From a checkpoint of a small transformer trained on Wikipedia: 12.4M parameters.
MLP neurons of a small language model. Each row is named by its layer, matrix (up: input weights; down: output weights) and neuron, and shows model dimensions 64-191. Each number is 128 + 24 x the weight over its row's rms, rounded and kept within 0 to 255.
Before each neuron's rows, "fires after" lists the tokens most often just before its 100 highest values on Wikipedia text that the model never trained on. A number after a token or word is its count.

fires after: "," 52, "ite" 8, " He" 5
L2.up776 [ 95 158 131  97 155 173 130  89 102 113 126  82 110 122 126  94 176 155 129 150 126 129  97 120 107 150 117 123 104 132 140  98 139 129 123 145 148 126 126 102 129 156 132  83 124 140  67 119  69 153 113  86 137 161 136  99 117 123 172 144  77 136 141 160 101  99 155 141 150 114 108  66 107 105 101 120 149 141 103 143 109 157 113 141 160 108 160 166 175 144 128 169 120  92 115 128 146 112 143 129  97 146 149 111  96  76 142 129 166 126 145 115 150 120 119 109 132 163 141 100  98 100 140  97 123  96 129 151]
L2.down776 [116 129 154 148 134 106 137 125 144 138 136 153  76 134 158 165 139 109 113  83  94 130 144 169 149 161 136 132 122 148 122 118 167 112 168 127 148 177 127 112 126  86 151 129 144  79 115 127 147  89 122 101 116 120 124  88 127 127 121 160 125 162 108 107 158 132 151 149 132 145 123 133 100  94  85 101 138 131 128 131  85 143 130 130 113 142 120 152 121  80 132 131  81 139 110 174  86 118 147 136 127 117 147 120 108 154 120  94 126 107 101  69 164 184 113  90 171 129 129 164 137 111 102  97 122 153 114 156]

fires after: "\n" 33, "'" 10, "\"" 8, "re" 6, " be" 5
L2.up523 [130 112 133 119 124 150 125 141 118 141 123 115 109 124 166 109 154 180  98 163 109  98 109 135 128 116 141 157 120 167 120 139 151 151 116  98 119 121 133 116 130 106 196 150 160 122 126 139 157 121 185 136 166 111 114 119 132 186 162 151 158 150 163  96  92 130 150 143 170 160  83  95 100 137 127  87 123 100 104 128 104 134 123 129 175 153 115  97 148 142 134 126 108  70 110 137 152 126 131 146 133 159 123 129 121  89 138 103 122 124 143 143 121 144  82 113 135 129 136 180 147 118 140 114 145 136  88 130]
L2.down523 [153  95 157 114  84 134 133 135 121 112 135 171 118 133 138 140 146  90  86 121 118 138 122 119 169 141 151 168 120 104 142 102 122 133 161  90  74 109 131 152 131 134 144 148 104 125 157 132 133 121 151 143 119 134 159  90 158 177 168 150  88 121 146 131 131 141 143 100 135 119 130  88 136 147 127 142 115  74 152  85 112 153 125 159 117 160  92 133  56 133 141 147 120 127 137 126 112 138 165 132 128 100 104 112 129 105 115 128  91 117  73  88 112 136 108 138  88 105 130 161  92 106 107 149 127 127 111 127]

fires after: " " 33, " re" 13, "-" 7, "n" 5, " pro" 5
L3.up616 [140 125  97 158 154 110 114 133 147 130 160 161 140 139  93 160 117  96 134  93 154 185  82  98 124 103 122  80 118 135 100 129 153  93 199 108 139 123 124 174 121 161 171 134 132 146  67 140 127 126  82 148  94 116 110 151 107 144 113 120 119 146 107 168  97 123 147 121 113 154  78 126 134 117 156 139 119 125 149 153  95  93 124 142 146 111 114 128 126 120 106 111 139 159 157 133 171 146 112 140  98 140 142 140 138 148 137 136  95 134 103 110 149 158 146 120 148 115 140 141 117 101 140 129  86 109 156 131]
L3.down616 [ 68 128  98 102 129 127 104 140 147 129 151 101 145 121 174 159 111 125 140  52 155  96  80 103 194 128 145 110 132 102  99 127 142 146 133 118 128  99 127 166 168 137 119 173 136 111 110 150 152 110 129 146 113 139 158 167 121 168 117 146 108 118 135 117 132 144 130  93 106 181 119 203 116 150 121  72 106 109 135 122 127 142 150 145 152 178 116 138  78 126 134 110 130 109 174 158 126 134 107 127 116 138  97 162  94 103 104 134 117  83 128 123 133 157 125 117 103  75 142 111 120 125 126 134 121  88 103  98]

fires after: "\n" 35, " ca" 11, "ed" 6, "x" 5, "c" 4, " h" 4
L4.up151 [146 126  95 134  92 122 130 128 172 185 156  71 143 129 113 120 141 145 169  59 127 164 178 150 179 133 109 110 105 124 146 123 160 112 138  95 113 137 131 178 143  96 120 131 115 152 134 149 150 106  92 124 154 114 147 141 157 148 109 111 104 160 105 106 142 152 125 145 124 108 105 128 108 117 138  91 129 123 122 147 158 126  60 136 159 110 155 115 112 138 121 120 150 123 171 119 138 116 152 169 120 143 151 151 114 108 123 136 137 136 144 184 127 104  87 117  98 139 103 112 151 117 170 108 137 147 129 150]
L4.down151 [125 136  90 172 135 117 100 120 168  84 130 123 194 119 203 180 140 193 125  92 123 141 140 108 155 131 147 128 165 120 151 142 127 129 152  98 123 142 137 123 121 108 132 146  85 142  97 115 108 164 128 144  95 119 129 131 142 142 126 144 141 150 120 111 103 139 115 163 132 143 123  96 124 177  82 123 115 111 149 114 139 120 134 124 119 139 133 125 161 170  86 118 119 171 157 127 132 164 133 122 175 140 107 122 164 114  67 120 123 123 137 170 119 117  97 135 134 109 145 151 128  86 138 152 107 129 138 119]

fires after: "st" 14, "c" 12, "w" 9, "cc" 7, "l" 6, " dis" 4
L3.up395 [107 170  93 121 127 142 119 137  77 130 115 161  90 157 101  72 121 115 117 143 132 104 159 126 121 130  84  96 170 181 144 157 131 126 138  77 113 120 111 111 147  83 116 121 137 144 150  90 130 122 114 116 121 141 109 110  99 145 178 132 122 131 137 141 136 129 103 117 137 140 111 137 116 125 160 129 138 104 177 122  93 131 164 121 166 131 142 140 142 124 135 120 127 145 149 112 107 143 173 129 166 148 132 168 143 105 104 139  94  98 153 132 166 106 136 177 150  80 101 156  95 110 141 148 155 143 122 162]
L3.down395 [151 133 147 153 117 123 150 126 111  90 134 154 118 100 115 125 128 116  91 100 119 150 149 147 128 188 138 109 141 140 119 187 119 136 119 139  90 131 105 157 106 101 182 116 103 123 150 124 118 111 111 146 137  86  73 123 117 129 113 115 106 127 124 109 131 133 111 182 156  81  97 129 141 131 164 112 104 108 109  98  84  67 146 109  86 172 160 160 194 163 150 117 155  69 140  94 118 129 107 109 100 145 107 161 160 171 139 150 102  99 171 141 131 130 134 145  96 136 139 130 145 108 118  78 102 123  98 123]

fires after: "u" 11, "r" 10, "M" 9, "lect" 9, " Me" 8, "gu" 5
L3.up207 [161  96 138 146 122 102 166 112 109 124 141 105 112  85 111 129 150 117  94 122 148 131 133 130 173 110 160 143 128 162 142  98 147 117 107  77 133 142 112 136 133 158  93 167 173 112 150 122  99 183 150  75 128  98 152 132 162 120 142 111 112 166 112 133 116 110  81 132 159 104 182 111 152 110  98  85  80 135 169 104 142 130 106 125 135 147 129 102 121  96 120 117 110 114 118 140 101 145 162  96 133  93 127 115  90 146 135  85 140 158 105 152 152 127 122 114 115 134 163 140 115 129 117 157 125 128  98  73]
L3.down207 [131 123 130 135 112 163 144 121 154  94 153 130 103 179 140 127 116 120  95 116 117 100 130  97 115 123 152 102 114 160 158 119 126 120 127 142 134 118 144 110 152 140 157 154  87 118 118 178 153 136 111 155 119  94  98 172 141 115  93 147 135 123 144  81  63 113 138 128 170 125 163 187 116 152  94 140 106 139 143 135  93 161 171 125  70 101 125 166 100 144 162 104 116 161 104 131 141 154 107 115 146 135 113  95 126  99 167 144 139 108  98  97 102 134 125 131 121 104 174  90 112  98 120 122 117 124 132  68]

fires after: "," 37, "s" 10, " term" 7, " m" 4, "M" 4
L3.up269 [124 129  67 175 125 134 160 133 105 134 149 134 130 119  95 107 130 121  94 128 153 142 113  98 101 120  95  89  97 169 107 151 117 141 127 141  84 117 124 109 103 108 166 125 128  82 124 146 127 126 135 143 129 118 146 129 152 122 133  96 149 153 110  94 128 114 138 141 181 167 124 115 121 125 140 149  95 102 124 148 162 125 112 109 129 143 109  48 133  82 156 131 174 114 167 122 144 157 125 126 144 104 151  97 116 136 133 141 113 131 148  91 129 149 118 126 124 117 118  99 183  88 125 146  86 138 145 100]
L3.down269 [ 86 145 160 168 115  88 102 117 136 107 117 145 112 130 178 130 175 125 119 114 111 136 160 123 124 157 148 126  53 128 115 145 133 128 105 144 159 148 101  96 139 155 198 133 119 107 136 142 116  70 164 150 158 141 155  98 132 123 130 147  78 104 177 140 157 129 147 142 136 117 148 159  65 159  94 130 124 120 134 125 151 129 117 131  96 112 129 106 147 132 134 137 144 140 128 119 149 113 143  94 104 145 156  89 142  88 146 100 150 141 136 115 140 174 155 149 137 150 154 146 137 127  66 101 125 143 125 145]

fires after: " Bar" 12, " R" 11, " K" 9, "R" 9, " Bo" 7, "n" 6
L2.up391 [117 132 128 149 149 131 160 128 160 119 137 116 133  93 158 114 158 116 117 117 133 113 123  91 162 105 173 160 100 140  92  78 111 107 131 140 138 105  95 147 120 101  85 139 104 108  88 112 137 164 105 109 114 153  95  55 135 125 159 143 120 135  79 118 142 154 142  78 116 136 119 117 160  78 109 102 173 150 160 150 165 112  92 122 100 128  77 123 158 160 159 118 132 121 177 112  93 149 150 111 123 121  93 141 173 132 191 134 129 134 110 135  97 102 149 113 151 129 163  84 135 122 122 133 139 136  88 138]
L2.down391 [135 150 126  80 116 111 153 117 113 161  95 107 128 158 137 137 132 126  81 135 168 143  84 153 116 143 136 123 146 109 124 141 111 135 120 122 165 120  76 121 109 108 157 120  94  93 126 118 120 142 114 122 127  99 129 144 168 110  85 107 152  83 167 120 110  84 116 161 148 132 163 104  77 147 171 150  85 120 149 151 119  99 187  70 122 117 125 163  94 151 125 108 138 169  93 127 146 141 184 115 154 120 161 118 137 126 121 146  49 119 147 105 110 125 159 102 134  87 163  91 157 114 135 114 149 142 129  89]

fires after: " C" 20, " h" 11, "ex" 9, " B" 9, " An" 6
L2.up184 [108 144 100 151  81 122 173  94  69  83 119 120 106 121 124 133 128  75  68 110 118 100 131  72 143 122 132 159 125 127  98 138 154 106  98 163 155 162 100 126 122 140 115 158 163 136  76 116 108  79 148 110 147 135 106  95 155 158 126 103 137 116 139 133  93 150 130 100 136 140 145 141 175 117 123 120 178 102 147 148 145 106 118 117 116 121 126  91 108 145 169 108 149 136 152 117 129 103 119 125  79 162 126 138 145 136 108 145  88 137 116 129 110 153  93 108 125 160 128 184 133 121 119 140 133 131 130  99]
L2.down184 [127 113 159 129 145  98 117 182  98 160 155 128 100  94 178 118 142 132 156 146 110 163  93 109 110 113 115  92 103 122 143 154 106 149 134  62 142 153 121 145 134 165 162 165 182 144 169 117 157 133  95 139 149 149  83 129 115 129 120 163 136 135 109 106 126 127 107 126 114 108 122 107 102 119 148 128  87 142  91 127 152 146 132 133  98 142  75 109 114 119 143 119 132 102 107 141 169 104 124  86 140 127 122 124 108 147 137 103 106 100 177  92 153 121 155  90  93 153 148 109 108 146 113  96 168 130 111 124]

fires after: " " 51, "o" 11, "-" 9, " \"" 6, " (" 6, "C" 5
L2.up268 [134 134 107 138 174 175 123 149 134 164 147 128 129 121 145 121 131 108  90  87 138  97 164 120 132 147 147  68 166 149 150 112 141 137 163 125 138 155 133 158 142 146 111  97 185 107 149 152 115  93 121 129 134 139  78 139 143 104 106  94 115 118 102 145 144 164 149 106 142 135 113 145 127  89 149 124 103 129 138 148 107 111 180 121 164  96 129 123 142  92  89 125 146 112 169 128 158 168 152 137 104 135 133 134 118 123 115  97 119 147 112 155 133 158  77 132 142 117 117 150 136 127 165 104  61 160 126 131]
L2.down268 [108  65 131 135 122 107 113 132 119 129 143 112 144 144 105 161 124 171 100 136 115 180 115  89 125 141 136  93  88 124 134 130 165  69 124 159 135  69 102 118 142  99 143  89  85 110  93 148 146  84 118 115 137 164 142 153 153 155 161 155 126 114 106  61  99 125 167  97 120 130 172 126 122 168 128 129  72 131 127 149 129 119 151 170 109  82 146 106 169 129 128 117 150 140 164 138 128 151 112 117 123 129 138 147 112 130 150 109 127 117 148 144 120 161  90 137 156 107 157  86 151 162 110 108 122 101 143 120]

fires after: "re" 17, " be" 16, " He" 10, " he" 6, " de" 6, " Be" 5
L3.up890 [111 154  80 128 132 122 101 142 171  77 125 163  87 121 157 132 132 131 128 132 114  97 139 142  80 156 114 139 136 158 109 145 111 142  97 121  94 137 117 140 130 129 170 119  82 107 143 164 113 137  87 134  98 104 108 146 104 191 170 117 135 114 143 169 118 139 173 117 189 156 120 111 158 138  92  89 160 149 102 148 153 123 158  86 142 157 121  87 135 151 160 111 127 130 130 136 121 113 129 104 124 134  94 113 143 133 126 125 142 112 138 107 123 138 111 128 171 144 133 108 153 128 148 136 137 149 111 112]
L3.down890 [ 88 146 113 141 147 151 107 151 126 124 113 143 143 122 122  89 116 120 121 143  92 129  99  91 116 130 142 139 115 128 149 118 135 129 112 155  77 107 117 137  79 179 168 146 133 123 170  79 143  81 169 124 130 160 151 125 104 120 149 105 121 101 139 130  86 118  89 135 129 124 146 104 102  64 144 177 129 155 123 120 115 111 127 160 125 128 116 176 121 132 139 152 107  93 154 128 117  96 115 154 130 138 125 157 119 143 132 128 148  95 109 119 114 144 107 110 150 128 116 147 137 107  98  89 108 162 149 117]

fires after: "f" 20, " the" 13, "s" 10, " F" 8, "ef" 5, " Her" 5
L2.up929 [108 124 153 122 128 111 105 138  76  88 113 106 112 121 135 105 138 146 161 163 164 157 121 113 106 133 109 121  93 124 146 125  84 103 123 102 111 122 116 179 164 106 127 108 139 152 130  91 130 102 153 117 107 127 140 147 139 176 134 142 160 125 130  86 148 130  76 149 118 111 114 136 150 125 185 110 160 145 131 127 158 103 107 110 132 141 136  91 165 130 127 111 123 103  83 200 112 157 131 110 144 116 132 169 161 104 124 145 123 179 114 114 150 101 187 138 118 102 134 139 161 135 147 105 116 142 131  97]
L2.down929 [122 142 107 121 154 186 129 167 137  64 135 149 123 145 106 132  99 142 139 101  87 126 169  75 133 140 131 111 121 116 155 150 104 124 140 165 135 119 145 147 167 131 115 132 112  97 144 149 125 137 111 129  84 132 155 114 140 153 114 120 112 109  97 150 130 114 173 124 136  99 153 122 114 108  81 125 132 164  94 110 128  94 146 132 124 136 140 133  97 163 127 116 134 132 134 109 110 111 132 125 165 123 123 131 109 120 152 120 133 145 144 182  75 153 116 154 117 132 158 102 118  98 152 122 132 141 139 140]

fires after: "\n" 35, " was" 8, "ib" 5, "ab" 4
L3.up268 [125 121  86 109 139 129 139 119 121 152 187 165  99 148 144 120 129 128 100 111 137 116 103 140 132 154 133 155 143 132 109 152 150 106 153 101 139 169 142 124 139 125 115 102 125 125 128 138 174 131 126 127  99 139 111 147 134 133 145  92 117 111 125 132 187 116 173 152 137 141 154 111 122 110 157 114 151 170 152 129 114 115 120 106 142 140 132 112 149 146 139 125 129 152 118 105 120  93 114 128 124 129 104  99 135 110 147 100  93 103 147 136 138 113 123  78  97  95 115 153 109 112 142 153 185 157 152 142]
L3.down268 [ 89 147 150 109  96  63 131 123 149  91 116 102 115 113 144 147 160 138 113 123 111 141 144 180 130  89  95 126 119 107 117  78 155 135 100 112 159 131  82 140 154 116 151 113 102 118 116 118  91 126 110 100  95 111 121  96 129 116 107 142  90 121 144  97 113 133 139  94 175 131 129 130 123 139 107 167 142  68 148 164  88 119 173 165 109 111 134 164 121 106 125 135 126 136 153  96 161 105 171 160 117 118 131 146 146 129  80 118 174 140 124 112 160 123 153 157 155 150 119 178 125 161 150 127  88 118 102 119]

fires after: "c" 27, "ad" 10, "or" 10, "s" 4, " pa" 4, " Do" 4
L4.up245 [139 110 117 138 127 138  84 119 109  73 158 112 121 162 129 121 153 107 133 163 138 142 118 130 151 162 121 109 164 141 110 137 102 108 114  88 123 157 110 115 149  97 125  93 164 145 120 160 139 147 137 109 111  92 130 133 166 105 123 140 117 115 170 122 145 127 125 133 144 139 131 132 103 196 125 140 113 139 138 165 156 113 122 133 165 115  94 105 115 124 147 114 159 143 115  70 155 145 106 154 105 129 167 131 122  89 156 126  62 152 136 169 149 124 167 100  91 106 142  94 101 144 147 137  81 116 113 132]
L4.down245 [147 123 109 104 131  95  80 187 125 131 123 157 102 134 131 114 125 184 121 110 109 136  87 150  94 166 122 104 140 133  82 133 181  95 123 122 132 108 122 125 156 172 185 100 121 172 139 121 132 143 112 148 153 128 128 114 127  94 105 112 165 153 142 107 124 110  93 126 148  84 137 141 129 170 117 129 125 120 119 101 121  93 144 167 126 135  80 126 120  99 104 140 170 163  67 160 129 134 118 140  97 115 129 116 123 132  83 130 149 140 140 128 134  97 146 136 101 123 124 141 159 111 142 110 108 164  97  89]

fires after: "s" 42, " f" 12, "w" 10, "is" 7, "c" 6, " S" 5
L2.up983 [125 114 144 163  97 168  67 143 154 117 122  98 155 107  83 134 125 104 101 110 146 118 148 154 125 122  85 147 165 123 140 170  72 127 135 125 100 120 146 151 127 126 121  88 113 171 135  66 138 134 167 102 127 132 143  82 122 156 125 147 103  88 145 126 142 114 111 126 111 128 163 124 142 142 105 157 100 133 111 172 122 124 135 177 140 140  76 119  98 160 122  88 145 132 105 172 133 132 149 140 132 132 143  88 163 156 140 123 142  99 133 137 148 113 122 116 133 120 103 112 109 105 135  94 123 102 146 159]
L2.down983 [104 106 141  96 118 105 170 136 127 131 159 151  90 138 156 145 134 138 128 167  96 140 129 168  89 124 134  73 117 140  93 156 108 106 108 148 124 138 192 163 133 108 131 134 109 127 136 147 121 157 106 147  93 145 112 140 112  75 120  97 141 146 119 110  97  95  95 171 143  82 133 197 148 136 116 163 131  77  98 175 131 117 104 144 131 134 154 122 114 123 118  99 108 132  93 143 114 131 108 104 126  93 138 149 105  93 144 167  85 145  93 153 108 108 124 117 117  93 106 150 176 104 129 139 160 167 107 106]

fires after: " " 41, " f" 9, " V" 8, "-" 6, " re" 6, "r" 6
L2.up396 [140 133 107 127 133 129  99 159  99 124 158 147 139  89 134  72 140 118 106 119 127 139 108 100 153 120 158 127 140 137 131 115 132  93 154 106 143 119  93 135 136 132 153 117 127 129 133 121 137 106 130 120 123 135 105  97 151 141  82 103 102 175 153 146  93 110 110 153 121 143  90 140 126  99 147 115 130  80 122 124 134 156 104 141 158 135 128 154 159 111 138 132 101 135  84 163 152 131 107 160  66 132 149  95 127 129 108 108 106 148 140 108 149 126 134 110 130 138 125 125 130  93 124 122 138 140 126 117]
L2.down396 [ 98 127 121 135 146 143 101 137 145 167 167 112 152 149 131 145 118 150  99 117 122 169 137 119 170 123 166 128  71  89 116 135 126  83 103 184 168 106 127 110 120 128 100 122 114 135 133 139 132 128 143 171 126 125  82 118 159 158 134 159 130 154 117  85 107 102 105 112 150 136 163 119 107 115 115 137  83 167 134 135 146 107 112 167 111  84 114 134 115  83 114 119 128 146 107 142  85 130 134 125 109 124  98 140  94 117 129 152 131 109 147 102 127 134 108 129  94 125 122 147 123  96 115 162 110 127 151 145]

fires after: "s" 21, "ri" 11, " Pri" 9, "\n" 6, " F" 6, " S" 4
L4.up869 [127 113 118 120 129  81 151 124 130 105 110  72 143 127 111 107  95 103 114  97 113 138 125 156  96 153 133 104 163 152 119 151 116 162 182 123  72 142 105 160 164 122 123 163 119 154 131 112 125 102 165 125 162 139 138 113 140 102 122 156  86 141 101 123 123 150 134 134 120 149 132 147 137 135 194 139 163 151 166 158 175  98 125  93 112 115 167 124 111  91 116 106 105 103 111 162 140 134 146 132 171 112 144 152 112 127 128 150 114 119  92 143 117 152  97 150 117 141  75  98 142 132 112 137 111 178  92  87]
L4.down869 [102 155 129  96 120 156 107 116 125  86 135  97 106 134 124 149 141 125 164 115 124 135 164 142 137 138 140 101  97  87 102 112 180 145 134 130 133 152 113 145 130 144 118 111 133 128 120  90 130 108 109  75 131 110 113 132 123 122 112 125 171 128 113  97 101 148 122 115 128 132 130  98 131 201 114 114 116 118 127 114 165 113 158 133  96 142 176 147 100 119 110 190 154 157 147  73 144 106 100 123 111 164 117 149 106 130 121 118 120 122 118 123 126 116 102 171 117 106 167 120  88 111 147 113 143 151 124 119]

fires after: " h" 24, " c" 9, "er" 9, " C" 5, ")" 5, "G" 4
L4.up431 [114 127 122 106 101 109 150 123 153 110 137 128 148 130 100 129 177 137 133 148 123 120 149  77 160 106 119 146 117  99 147 153 139 132 162 102 137 139 127 157 148 148 122 131  94 147 116 167 124 114 133 127 132 124 114  95 121 113 102 129 137 168 148 117 142 135 122 114 156 119 121 123 140  91 107 118 138  78 176 127 116 158 100  87 146 177 114 108 161 182 107 126 140  84 123 122 160 179 113 127  95 139  92 148 119 144 146 218  91 133 140 133 144 138  92 117 138 125 111 111 120 149 133 182  97 123 136  97]
L4.down431 [ 90 176 101 148 122 151 134 144  92 152 125  98 110 127 153 116 134 156 115  94 153 132 171 138 186 145 100 184 138 130 179 128  98 146 148  89 159  96  95 106 119 119 123 145 126 162 121 120 150  94 137 133 157 114  96 105 112 126  74 112 119 164 105 116 155 169 102 182 144  97  93 181 147 133 127 139 102 119 132 127 115 134 149 164 110 174 112 125 121 149  95 111 113 143 117 116 170 129 126  86 120  68 152 200 132 147  94 118 142  74 149  93 137 133 137 129 142 116 116 114 146 130 119 110 130 130 117  83]

fires after: " the" 17, "x" 10, " La" 9, "ol" 7, " that" 6, " 2" 6
L4.up644 [133 152 121  94 120 123 101 119  87 130  90 127 132 132 143 142 121 121  96  90 193 126  81 111 121 117 155 139 146 110  78 159 123 111  64 143  97 156 150 120 121 142 128 132 142 133 171 120 128 165  83 106 148 103 135 141 122 140 162 122 126 153 112 134 183 160 113  87  96 129 112 167 196 141  78 112 103 110 137 149 149 101 119 168  84 125 126 107 167 130 134  72 100 131 131 166 133 102 113 129 114 119 105 138 150 155  83 150 113  97 156 165 108 113 104 134 155 117 168 178 108 151 125 112 138 132 116  94]
L4.down644 [134 100 119 167 131 103 120 151 103 165 124 139 115 140  95 121 161 126 125  97 127 153 107 106 123 116 116 130 102 122 173 138 145 100 129 155 146 157 167 113 112  68 159  86 113  96  95 100 147 135 136 141 110 112 119 119 127 125  72 157 116 129 153 134 128 112 188 148 110 135 152 136 119 114 117 140 141  90  83 100  94 178 101 106 170 134 124 159 127 122 121 167 107 138 146  72 153 141 103 102 135 122 148 143 146 139 168 134 161 115 133 137 140 146 102 141  99 142 126  97 151 110  84  96 118 147 165 122]

fires after: "w" 25, "fin" 10, "di" 7, "mm" 4, " p" 4
L4.up878 [146 132 109 159 159 120 147 108 102 115 123 131 147 147 187 124 118 109 133 121 132 106 102 134 100  95  96  96 106 134 134 159 113 131 104 103 155 139 123 144 150 119 132  98 113 102 104 104 167 185 111 120 112  96 128 118 124 118 136 122 113 168 117  89 143 105 149 161 126 176 119 140 101 105 140 139 159 146 143 122 108 130 158 126 157 119  60 184 169 141 164 129 166  91 139 114 159 122 118 131 109  88 123 145 126 106 124 118 164  85 160 125 149 100 157 118 118 138 122  85  93 174 109 117  99  87 125 180]
L4.down878 [123 101 120 101 115 117 160 106 101 107 121 140 107 107 116 132 136  92 122 129 163 109 124 150 121 129 124 121 121  96 148 136 113 150 107 106 150 190 108 133 146 109 161 141 145 121 145 163 137 124  77 130 149 127 127  91 109 144 139 112 145 154 125  80 144 168 143 171 131 128 105 135  81 129 133 139 146 102  97 123  88 124 133  99 143  89 106 184 127 159 152 102 156 131 140  76 133  67 158 148  92 121 168 137 171 159 152 127 109 125 125 116 167  80 124 121  82 134 146 141 123 135 120 151 123 112 130 107]

fires after: "th" 31, "ho" 11, "m" 8, " de" 5, " Se" 5
L2.up784 [130 114 130 132 117 111 214 135 147 118 105 137  98 125 150 127  98 134 132 102 153 118 129 150 164 127 161 140 116 143  88 138 109 131 108 136 130 122 113 123 150  75 127 100 138 148 138 134 135 140 127 126 144 128 140 118 139 123 138 199 135  76 144  78 123 130 106 143 131 134 114 109  79 163 128 116 132 119 171 106 143 133  98 166 110  68 114  95 163 129  95 144 147 147 107 115 122 164 115 103 138 148 129 135 146 118 118 120 166 110  93 156 165 143  92 167 170 153 118 151 144 110 130 112 137  88 141 112]
L2.down784 [141 143 103 105 113 122 127 144 117 105 139 137 143  97 112 129  77 124 141 151 150 150 130 146 105  88 118 144 110 120  98 140 162 184 100 177 137 128 132 169 162 134 138 158 117 111 160  98 152 128 178 127 104 153  88 127 103  78 126 160 135 104 151 160 138 140 124 108 145 133 112 137 125 106 130 132 106 114 123 128 118 150 149 148 132 110  84 162 170 135 174 129 117  85 128  96 133 135 159 118 126 151 123 128 116 146 104  84 146 136 100 116 147 151 119 107 128  95 124 145 159 143 110 140 100 145 166 153]

fires after: "r" 21, " Me" 16, " Or" 12, "is" 7
L4.up802 [142 114 147 172 143 112 120 117 128 137 142 116 143 117 103 112 126  97 132 132 137 120  79 126 124  96 139 120 122 158 122 129 109 104 155 102 134 150 107 122  89 196 127 115 145 110 140  95 125 127  99 161 104 136 133 115 175 116 150 123  99 167 119 151 159 108 141 112 108 156 123 134 118 104 128 136 149 120 125 140 177  91 147 145 154 173 128 151 121 125 113  77 159 139 111 130 112 129 133 121 117  99 145 104 123 189 165 108 118 112 131 122  91 121 134 134 119 103 143 133 170 161 149 124  95 149 152 112]
L4.down802 [166 141 135 110 136 166 111  79 158  55 104 126 139  98 151 164 114 114 113 189 158 164 135 114 111 122 136 132 128 184 141 102 108 135 128 171 126 130 135 127 129 159 153 154 115 108 174  96 154 117 135 112 124 129 147 158 139  95 119 129 117 120 139 132 102 114 158 173 148 133  74 130 125 141 126 120  99 105 144 138 119 111 128 128 113 121 129 120 157 147 148 105 108  81 139  94 123 136 134 115 134  69 158  81 104 114 131 112 127 122 116 127 150 133 163 118 129 140 131 145 123 116 168 101 164 125 132 101]

fires after: "U" 20, " U" 18, " " 7, "R" 6, "z" 5, "n" 5
L6.up308 [106 171  93 135 127 121  99 163 116 136 109 127 144 139 147 150  94 101 143 146 135 101 126  97 122 109  76 144 167 133 110 135 114 143 106 107 137 134 184 161 133 130 134  93 110 123 106 154 109 147 153 103 144 143 100 117 148 133 131 136 125 165  90 136 112 143 167 140 129 118 100 116 169 118 156 134 111 168  83 135  85 142 135  94 102 144 133 141 115 151 172 106 107 116 152 118  79 141 110  96 123 103 144 137 147 136 113 114 150 147 114 120 103 146 134 125 193 118 176  93 138 131 115  88 172 121  54 165]
L6.down308 [124  86 169  83 124  59 163 148 137 124 139 127 146 150 100 123 141 120 146 155 119 145 107 172 122 132 134 127 124 128 120 139 128 106 111 145  93 131 109 100 132 113 145 153 117 131 143 110 111  94 104 156  90 100 140 131 135 109 148  84 139 158 154  99 111 119 185 115 121 105 153 109 131 130 152 154  95 128 141 122 127 142 112 163 144 156 133 111 135 117 124 125 162 117  87 164 123 119 161  91 135 120 133 161 131 156 131 140 151 116 143  99 150 134 153 149  92 132 172 101 106 147 131  99 162 115 116 131]

fires after: "fe" 16, "." 12, "th" 8, " Mo" 7, " S" 6, "ho" 4
L4.up16 [178 137 111 133 128 122 204 130 158 139 111 104 135 144 179 132 160 118 141  83 115  97 152 119 157 170 156 119 122 150 117 130 160 126  74  99 148 125 121 119 110 115 121 130 116 124 109 119  97  95 129  99 119 139 113 117 106 109 127 186 128 123 144 123 105 116 123 107 131  87 132 121 100 138 103 101  96 131 162 115  95 163  83 127 165 104 119 174 122  82 130 119 143 148 162 135  85 133 168  91 134  90 161 126 100 116 133 152 135 137 114 122 116 163 124 185 153 100 123 133 143 101 136 144  85 118 148 110]
L4.down16 [174 100 107 163 124 124  81 105 133 117 108 121 129 107 122  96 145 144 118 166  88 142 146 105 129 121 140 144  87 100 134  89 122 158 163 134 118  99 124 109 125 141 152 157 121 164  86 156 156 146 148 133  94 119 124 120 150 147 120 139 156 136 139 140 140 154 166 137 140 179 122 149 159 164 137 120  96  94 118 127 153 126 111 127 103 122 177 122 128 144 155 105 193 117  95 130 140 123 106 105 138 183 150 117 152 123 124 120 128 108 129 110  98 108 140 160 115 123 133 128 147 134  86 130 126 113 131 152]

fires after: "." 20, " the" 11, "," 9, "hi" 9, "ite" 8, " that" 5
L2.up796 [128 115 109 108 142  91 150 102  78 118 150  73 126 136 106  97 115 159 116 128 131 137 126 140 134 127  96 110 118  96 138  98 170 151 105 159 148 198 115 102 110 110 114 120  97 186 104 148 174 152 154 125 140 151 124 119 129 152 122 142 139 116 104 160 126 125 123 102 124 113 106 140 134 122 129 142  85 112 162 124 143 168  83 153 137  80 162 108 155 173 113  88 124  88 141 155 138 109 140 151 143 119 107 107 132 160 165 137 127 142 150 123  96 129 105 133 143 116 182  93  66 142 116 123  87 121 125 128]
L2.down796 [122 116 173 108 164 101 171 110 159 140 148 137 134 142 114 119 116 110 113  90 132 134 122 115 167 137 149 109  79 113 158 126 126 181 125 112 142 152 115 124 134 113 100 111 164 143 106 126 157 135 181 158 134 194  89 118 148 122 129 155 113 142 138 147 131  84 140 133 162 124 102  94 166 107 116 129 153 122  89  86 157 118 127 148 121 147  96 138 139  76 128 132 115 117 134 120 106 102 142 144 114  69 147 130 163 121 157 136 157 130  75 136 146 100 128 135  98 135 161 109 145 128 107 102 120 132 153 129]